config = dict(
    head_dim=128,
    d_mlp=2304,
    norm_eps=1e-05,
    parallel_block=False,
    lr=0.00877,
    lr_head=0.0043,
    steps=10071,
)
MLP neurons of a small language model. Each row is named by its layer, matrix (up: input weights) and neuron, and shows model dimensions 64-319. Each number is 500 + 25 x the weight over its row's rms, rounded and kept within 0 to 999. Numbers have three digits each.
Before each neuron's rows, "fires in" lists the words (lower case) most often at its 100 highest values on Wikipedia text that the model never trained on.

fires in: "that", "which"
L5.up732:537476522508522476464484492478462456500484502499512490471503463489472534464477492474496512509478491489510475520476502497532504500477470499511445482493561488490472477526501555487494513519500501492483549503516513519485504448493530500496524460470504470498489460557482514479467471483516495536446541501491527485512480495500501479494465501533503514483504500484512476498509563467501490496535522514479517510528507508528541505500491505489502544470475482490472480498523502479502536480510505494508551490528512515519518467481505480522471534471500481479544539514495507490511497518484528511486466465581491482459498507532465484504482487514469504525542502465489482500553502488533466477536489526481475466500510512548499502464467541505511518453514459547524467518513536517500537494552475

fires in: "with", "the", "to", "for", "a", "on"
L7.up1932:494456481526479551478512536477464506532467533522522514528543549518483476503500483483516520502493491507498535490462530483531501500497493533485488531494505455462470502499446464547465552514551542496455545516536498518490537491540510523503522471490505484520514507498533475469494507533453495499484495472496493530514478489471471506479497503507509493482521508489501531459445501457519503483501462515506550465509538515496519507492460516484473511522477498497536462513515479495496484573499500542462507439467494523494499482479500458530492508528477497520542479493511514475453479498523484524497487517519520507547501482503475518497528469490538481529547524511454466500482508494477508515491511495481523480491510487504493512556489491507489518512478509465496477492498521502548480498489514

fires in: "on", "of", "a", "has"
L7.up1849:508566547498483514496498510539490459444497491538514469503459538507469482541492524494495491512519505512546491538526489542466478514468493526493470505479460501515504459475580521502532490472462481493500504496504446528525450501522480479492494535477508505508489525480505482482529501507465498462475517527494477512497529515514489500476531507516496463488487496525519510449489492475513504489454518492493496497472555435465505538508535515509517524532504476485502466451535441447488488470503479489463502540504520493472540501477501480521477493505493482496467510522502510523519527508553499524536524523517515459497515524518520464528474496493474454493492484512488519540482514529506512518576510521480529479543497530551541469453481507471528535467522479509521505521527477513511503510485506

fires in: "it", "which", "that", "who", "to", "with"
L5.up1543:515511451533490503511506510531482551512502502503520492500506538482535494500486425503532512445479492523514480536518534521478501551481489541474457460536533485489532496499478528464472521515505494488530550479537498517532463466480474525488500467484482524480524488488497504451516520478524475523481488460500480510514522514476504467466512499495472531496500471504476503493511535490442549540502502520502544516523511518531470541554523505482513524539521457523487483450517514485435536504492470537467514506499468496512479462497456490491506513561515478515532452517532492531474496499496500476468471486519522488482518521502504461482503494497524476504495497485482534510493538528471463491497503488502483495508547483479486528502509510495528502490517444490518524507509505495525463546521500

fires in: "of", "all", "other", "people", "members", "many"
L7.up332:472504528501483482512514475442541471489502507482495464498471481494502509482493459508496480478519520473527508462483510506541491521472524486509554472505517514521455515472506513493540494475528491500494491441487503501499495481515485515512467504471472494505526496461514472514516506525501497509479505477486510488496538502509501484454512516554557532516489469503516476546539511553502490496469491546494502490520468520513544484456549474472464446488491523495537530527520492510503492477517521511503519515502515525522513482462475494468536488455507504495518472516448503506456450508504481494469476560475473483527458461503504489515487499510488555473508526522458513486491512517506519467480497563487473517494473461500509527526534513548509440530514532510511527517498469499475505489510510

fires in: "of", "the", "all"
L5.up326:493513509527491512494501451477519463545529471498518485512495494499503543539487506464495501464487532493498515481530509440495514472479522549530482474503523477458491535508512501531534478456457492489503549487524493508504517475510514487547499499509510522503483507522521522514463521508505493448545479473484521463504510468462513503441531508525512449518443494477491485516517538516465505490499517537514507514504509493503482450469518465510509472494494499485490502503495494530480470522521490480468540490524470515449473509516515514525520547482482466510495482512497524507487485495490486467510444499508507474524510465494526464516495483494485525475486505480445478462475512543542500499512501509486501511496498480486510456484496556489460466509512510483494488516464473495543458461536530

fires in: "this", "that", "one", "1", "same", "each"
L5.up1509:505533509535526500521522519519500472459539522505485513499465509512498524507478544504525484499464500500409504465512494518517482462463502494501501529507530501472463521508494484516551512487522492500510490491504482512462508509508546512489516529509484493490533497504465473527490543505499523499485477504507527491497556502483512539508482499479500469531450495493524486515472480517492521513485491486492537501456531488435460450476456528533518511482482515527464534488470511500542517507532493477514502493483506523503512514483504517537488487464459504490542506475534481481474482513507501512478530511490512495491526478496463488532512536491519507489506476537506496479529514471480527524494449460467507511510513505470475508520493504528476512471497490519454473510535488514513532452499495

fires in: "of", "which", "where", "who", "that", "number"
L7.up897:543503486510475498516446539491460489514536526496503486492501491483506503534483509464527486498482532524514455495493479546495509534468524507524499525484533497503542482493507487517522493503536506464496449482498521464562544466469490506490499464506511501475472491517484489475465509484515482478492533523471507490490541481548505532487480497478440493500475511516493467487474530515469511491523464537473486490516499462504520499511523517541521545508460502501488510513474532507480513518463503510470503504495464495528468518531488458459490539473523472505509462503531484461461519507518483523487507505502474517473488513522517495516531480459479485513443486492517499497486517525539485521546466476520464485485500476525507496462500512509517528516534480490496467557515450461549515534506508

fires in: "to", "of", "is", "was", "has", "had"
L5.up2133:477503490504466535497523491530517498461501473500492529507461523513450464527500528495470485478519515505518524471495520531487471530494503472544441539486537507522495468518447502513487458514510526493505496510535482509544493471494503498564501536542528533492488480453471490546476506486504534459457450481507497501491501511501485490506524502522486470479513542492491537502478481502496475496506480496482484519441519500476516538504499494503507490482492487520497520489510515465455482523496533496488509481493488533517477486503523494454516411441528532473496508515483512514508471447553443518492492456488521496477526520512512514554490502510495481515504435489531496480463510523466482502529503508476504493500518473481535499528447564523499548470494496531516441487526460541539480508504541

fires in: "is", "a", "was"
L7.up649:506507487546481509499461459475517478540479473491470523515492499431447494521480512534458545521515526521505464479470455481481482492461493491505471522475530526503504483488480510494511518500492531510460518504467485568497460484492525496535532537534523475505497513533480462523475453466506505514519516472436464522547493506517515521506493478498493464466535503487445540515516524486526504545519524537494488491518438531500477490536494468506535504527524482515500518472514529496487489475530486472501523509519525500488501513497470522456526514501558480485476485523499504455509537499440494523499506469523513468482476509488498538486509492476507508508482551502512472487496464489537483485511497511543488492489541526492498529507483518487479497516486487506525479490473520458489492478517536

fires in: "has", "is", "s", "was", "de", "had"
L7.up689:512476495473498560494513462512555490540521498482515496474496529518475487487486523514444515531479526495512539483519484487492511503505522457474524524550521494508515454484519498509519521563456480489515520473485483497483546528441489537531485500540504507519499455495469535474533520527500517488496437538507503514511496529502521440503484516510490487502493521503518509512477518494459486510481522493470532462481476531486506508540515494500467526487506482520489473508485483461489532536550474460492499470467512550468474498499528507458459491538540482454491493486490479482467481434488465523554506537445532474474526497499468533459524493468481518509525496492550503512511469512414524528509518544492506519479503473503476523495498488519498500538488502495508485477514507506514486465460504

fires in: "one", "no", "any", "each", "tells", "never"
L7.up1971:517471471478532498565497536482507497512480501478509476537519491543502515465531498513491496506463523506490477504526481496468519489468465510511519500527520497525474490460513497499510483505496505480537517505487507516536441438441516517482514489471476532510531507531487518517507518512498545490457505524521496499541524522480489526569472460470485519503520501519515497523467476485434556514498484536508496468468535489497520464457495511519545493448526557489488528477487499450504515502577483482504519459499498460452508475464515490465480481494562493489469508479521466457502481483556501500503483492505513470506511482542485498530463510494526524556494464475486521481501520499509524494474528508497508496521476493559470509457498542527500510506522515485495476494518537487489517490508526

fires in: "was", "be", "in", "is", "on", "from"
L5.up803:514486477521560504487461472474519491510504484503537535508528473468536495471520545455493484482474482492495518531463524491479485511480484519518470491481521444472507502506516527489489517472494482516494473534500507491519475513501525564537537523496493511515528535488424445487467553458498479515521496490492499467506486457483494486493498485471502471494500490486470511521527510540514519532494552471566486528509485533551504472510468571467527477545489534497512522438511472497513476507486473500486508528511509552499486512498438518534475521506497451518518478521511507484480517477496535508510484492524476483506533489463506515440497503491495520510518539518503496475528481494496520554527525522473477521503514467505470453504494495479525509523485521528502502501491504503496439478497528

fires in: "a", "of", "appointed", "to", "made"
L7.up2231:464489484522511498533513496481500517537531526538493505553477529467498539508505495498485493485459519471535518528530484460488543528474525494490538543561498479486515471516526511496516449517481500476511484503495509528547484526494530497514459502478481543496505496480514479456495516505494488479508499457485524491477474512488457548490492504529500491508534478501459518504471493536448497482532525471511495522477492539542512519522500520485489469436468484512509535490469440479501480557506472515512451532469509499499479531487516481534473523532515479483534525483513504553461491519493531494491482456505483522454449471524525512536502506478493503464522469496497491491512517493541485535512516466508508533477494492481508521536481509485495498543507485460517562537518499482469492551429492

fires in: "that", "which", "what"
L5.up1558:469486528507486539458514514498535497487465533456506460453489503465522533541510510489554470476476489479523482526489506540524523484487504531497501508532558522496528531490481499487524528491504498455477518452533505516499465476517577505489506484494536500479554510519487502462482524521532494509463486518487500499489486503496510525488468506506466544531499501508512506494522501471498494501509455496524492520516522517533491492494482539489516513503505462517491469475519460480484524492520498465506535473466485492520524504522440454501460542529483482547587462527498499488474514532533511505498476496532513468512484470492427466468462462531507502498513510479489528467551484516531499569469530504482491463465510491500522542469514491479472516486524523527474504530514485521526504512531507

fires in: "well", "of", "late", "early", "a"
L5.up606:465503443534506457572509497470482468521530539506500459540483474483505484481516512503483509519483487519494485547489478468528491551513460500476514541536498534485561476524490493499525522534492481491512510508510516531449530487497529499519544419485466519505494477530477485506500477520473516471559465472516513489526490510499500500483489509499490492519505509544483519458533495487514536533507549519481514448494477485513480528463533485477482512465522479519445472502417457508510534491438503485510490492474493527545486503419485472481487519479526514497492534482512502503538490543481507486484508520523487458488488469501474496514492514492485512525554528480507545486535477523508466534504505508505512519508492503500483502494501522538458512464483491505489498494493470520462503525509519

fires in: "of", "at", "against", "with", "on", "for"
L7.up846:475490515526501526480503478531498537461528528498508469539500523481504535511507491525508515478545490464482448455488469545514483472499451488490452522496499478506480453503488520501529527443502534495489507477464450504549507456490502519504539503521465499491504501457541470496513516484495526529501483524537511494509471488464477482523557520524493510487508498481541520529470512522495493499511546491504532487515509461466505492483469498472497504476481525468501506467496478461497537497482481553452504509548527475492552457469507529522482535450474482451485483540529474487501547513518491487525462484488522481497500480472534466469486505497506462513488520492466510480500477538527494510479523514518501517529519511494495470481547483560506524523510520525528465476470502514492511484478515

fires in: "to", "so", "in"
L7.up461:480486468487506479511498512483512499473498478444450514450504518545450522460470492535469528491518550540514480534504479507532503486505476525468476504483473460448499552483492527546528580528472522532536512478530454475474477478483483468496478486522542494482473530510493450487485507522533491491534479509469476487519541546480495477506486524509503496509493453477518504479488514483486503521543485516490463493522497477538536520539504480531514494431503485464517469505536475513527489472479521493481506509513498502503524491517485499526473493493508492543496488533514497512505488544537502516487493457524525529498574503486465484530505518525516531542490502433491501503498456462490525492485508510541486521492506505500460526497513475513518522449508475516483487493504498544479499475504516

fires in: "a", "any", "an", "every", "single", "other"
L7.up1030:498500492493537520447489476477541521480475533476550519531490476470511489481503527481501454479506550457530483489486519527479487523496478541533546473457515439525513551488512483515524499533522510507445524450471513506491488477495517500477507480479474454498558502484468485488507464474495519486494490532456489463523528486516435490538504503477478507516485513477501512507538500504450492504476504512527503514463525515496501447543525494516532518482485483517506487454496491502501474499538527532484508495550483500465525482497485482465499516477474493479534533479511523477473492462512481481499501529522514485473505496473493508521497468484524533513540490484504507495497506508483512504481478487472488473489516463509543523525520514518469554501503493532479506490560497500546506522537487

fires in: "to"
L5.up2044:484532449497501485503493481433468458523497505492525533474510493498491520481537524494546471497492509485529486480514480529485503477468487516514461502478485466510517555533488462457516503514504513503498504539581461524527473518473518513509462493506495536477474526518464478457492508492505465498518478480495500476515501497526468472502480491491468545506489496531498555511499494452513512514520499482494519557539488489481544477510529466510488454463520523478552463490503486506487541541460532516523537550495506487492487450514490501531523437523559504545534493529450451486498478528502505494514518497498504523498511497457499524547537462533506518484530503483543498486515502496445527532521515539532522476451498488551509476507478485469517529483533476472481502494480514536545491457524506

fires in: "of", "s", "somalia", "de", "world", "sakaguchi"
L5.up1015:512501506534507515489505446563524494502517532525481482478517506508518466457507532500543527459528533508518488509513496462490523566501484504479515545529490505485549519506480498502505533510499493507510498485448516502540496451479502498528536466489488527479499467499492514540566528513506490468473483475539474468525459491533479476499473516481517498520470495498535469527509514501547517510531468479498544524537503496529469477496533516453518495487476495503516507472525532488475530496520524501488528454505525485521457494481516477450472534485492469493500463520484480510477484483510531496512478503521506512459502484470468523451500532484507516508550491510512531500505504471433519471490500535538492509493521513477488487491520548509509500496483513475514491499495488462503512497535465

fires in: "that", "which", "seychelles"
L5.up2129:448506524499516509468496513501528474495453501463486448447490485515493524471475508487524505494513507478528505527533456493513532528508509558458490496507504524504496472531484543514528560524533483484503489537531508538514470483488497522495494504512552546516512477476466490511485524511497478577517490529532519508501484481466516480487497516479457565505455486524502470487526532506547484494515477447522520510508508470470494489509510515475487559511474433459500494471506513506499504507469489487498484508493522527470510525468462507487507500514456509492493489528516520495475488587534522530446463533495463493518492473511485443510471509514510504495518492474432525478516479495491468486495578509470478504498511532518481585503514488530491515478496473480496479482476499528524523503525547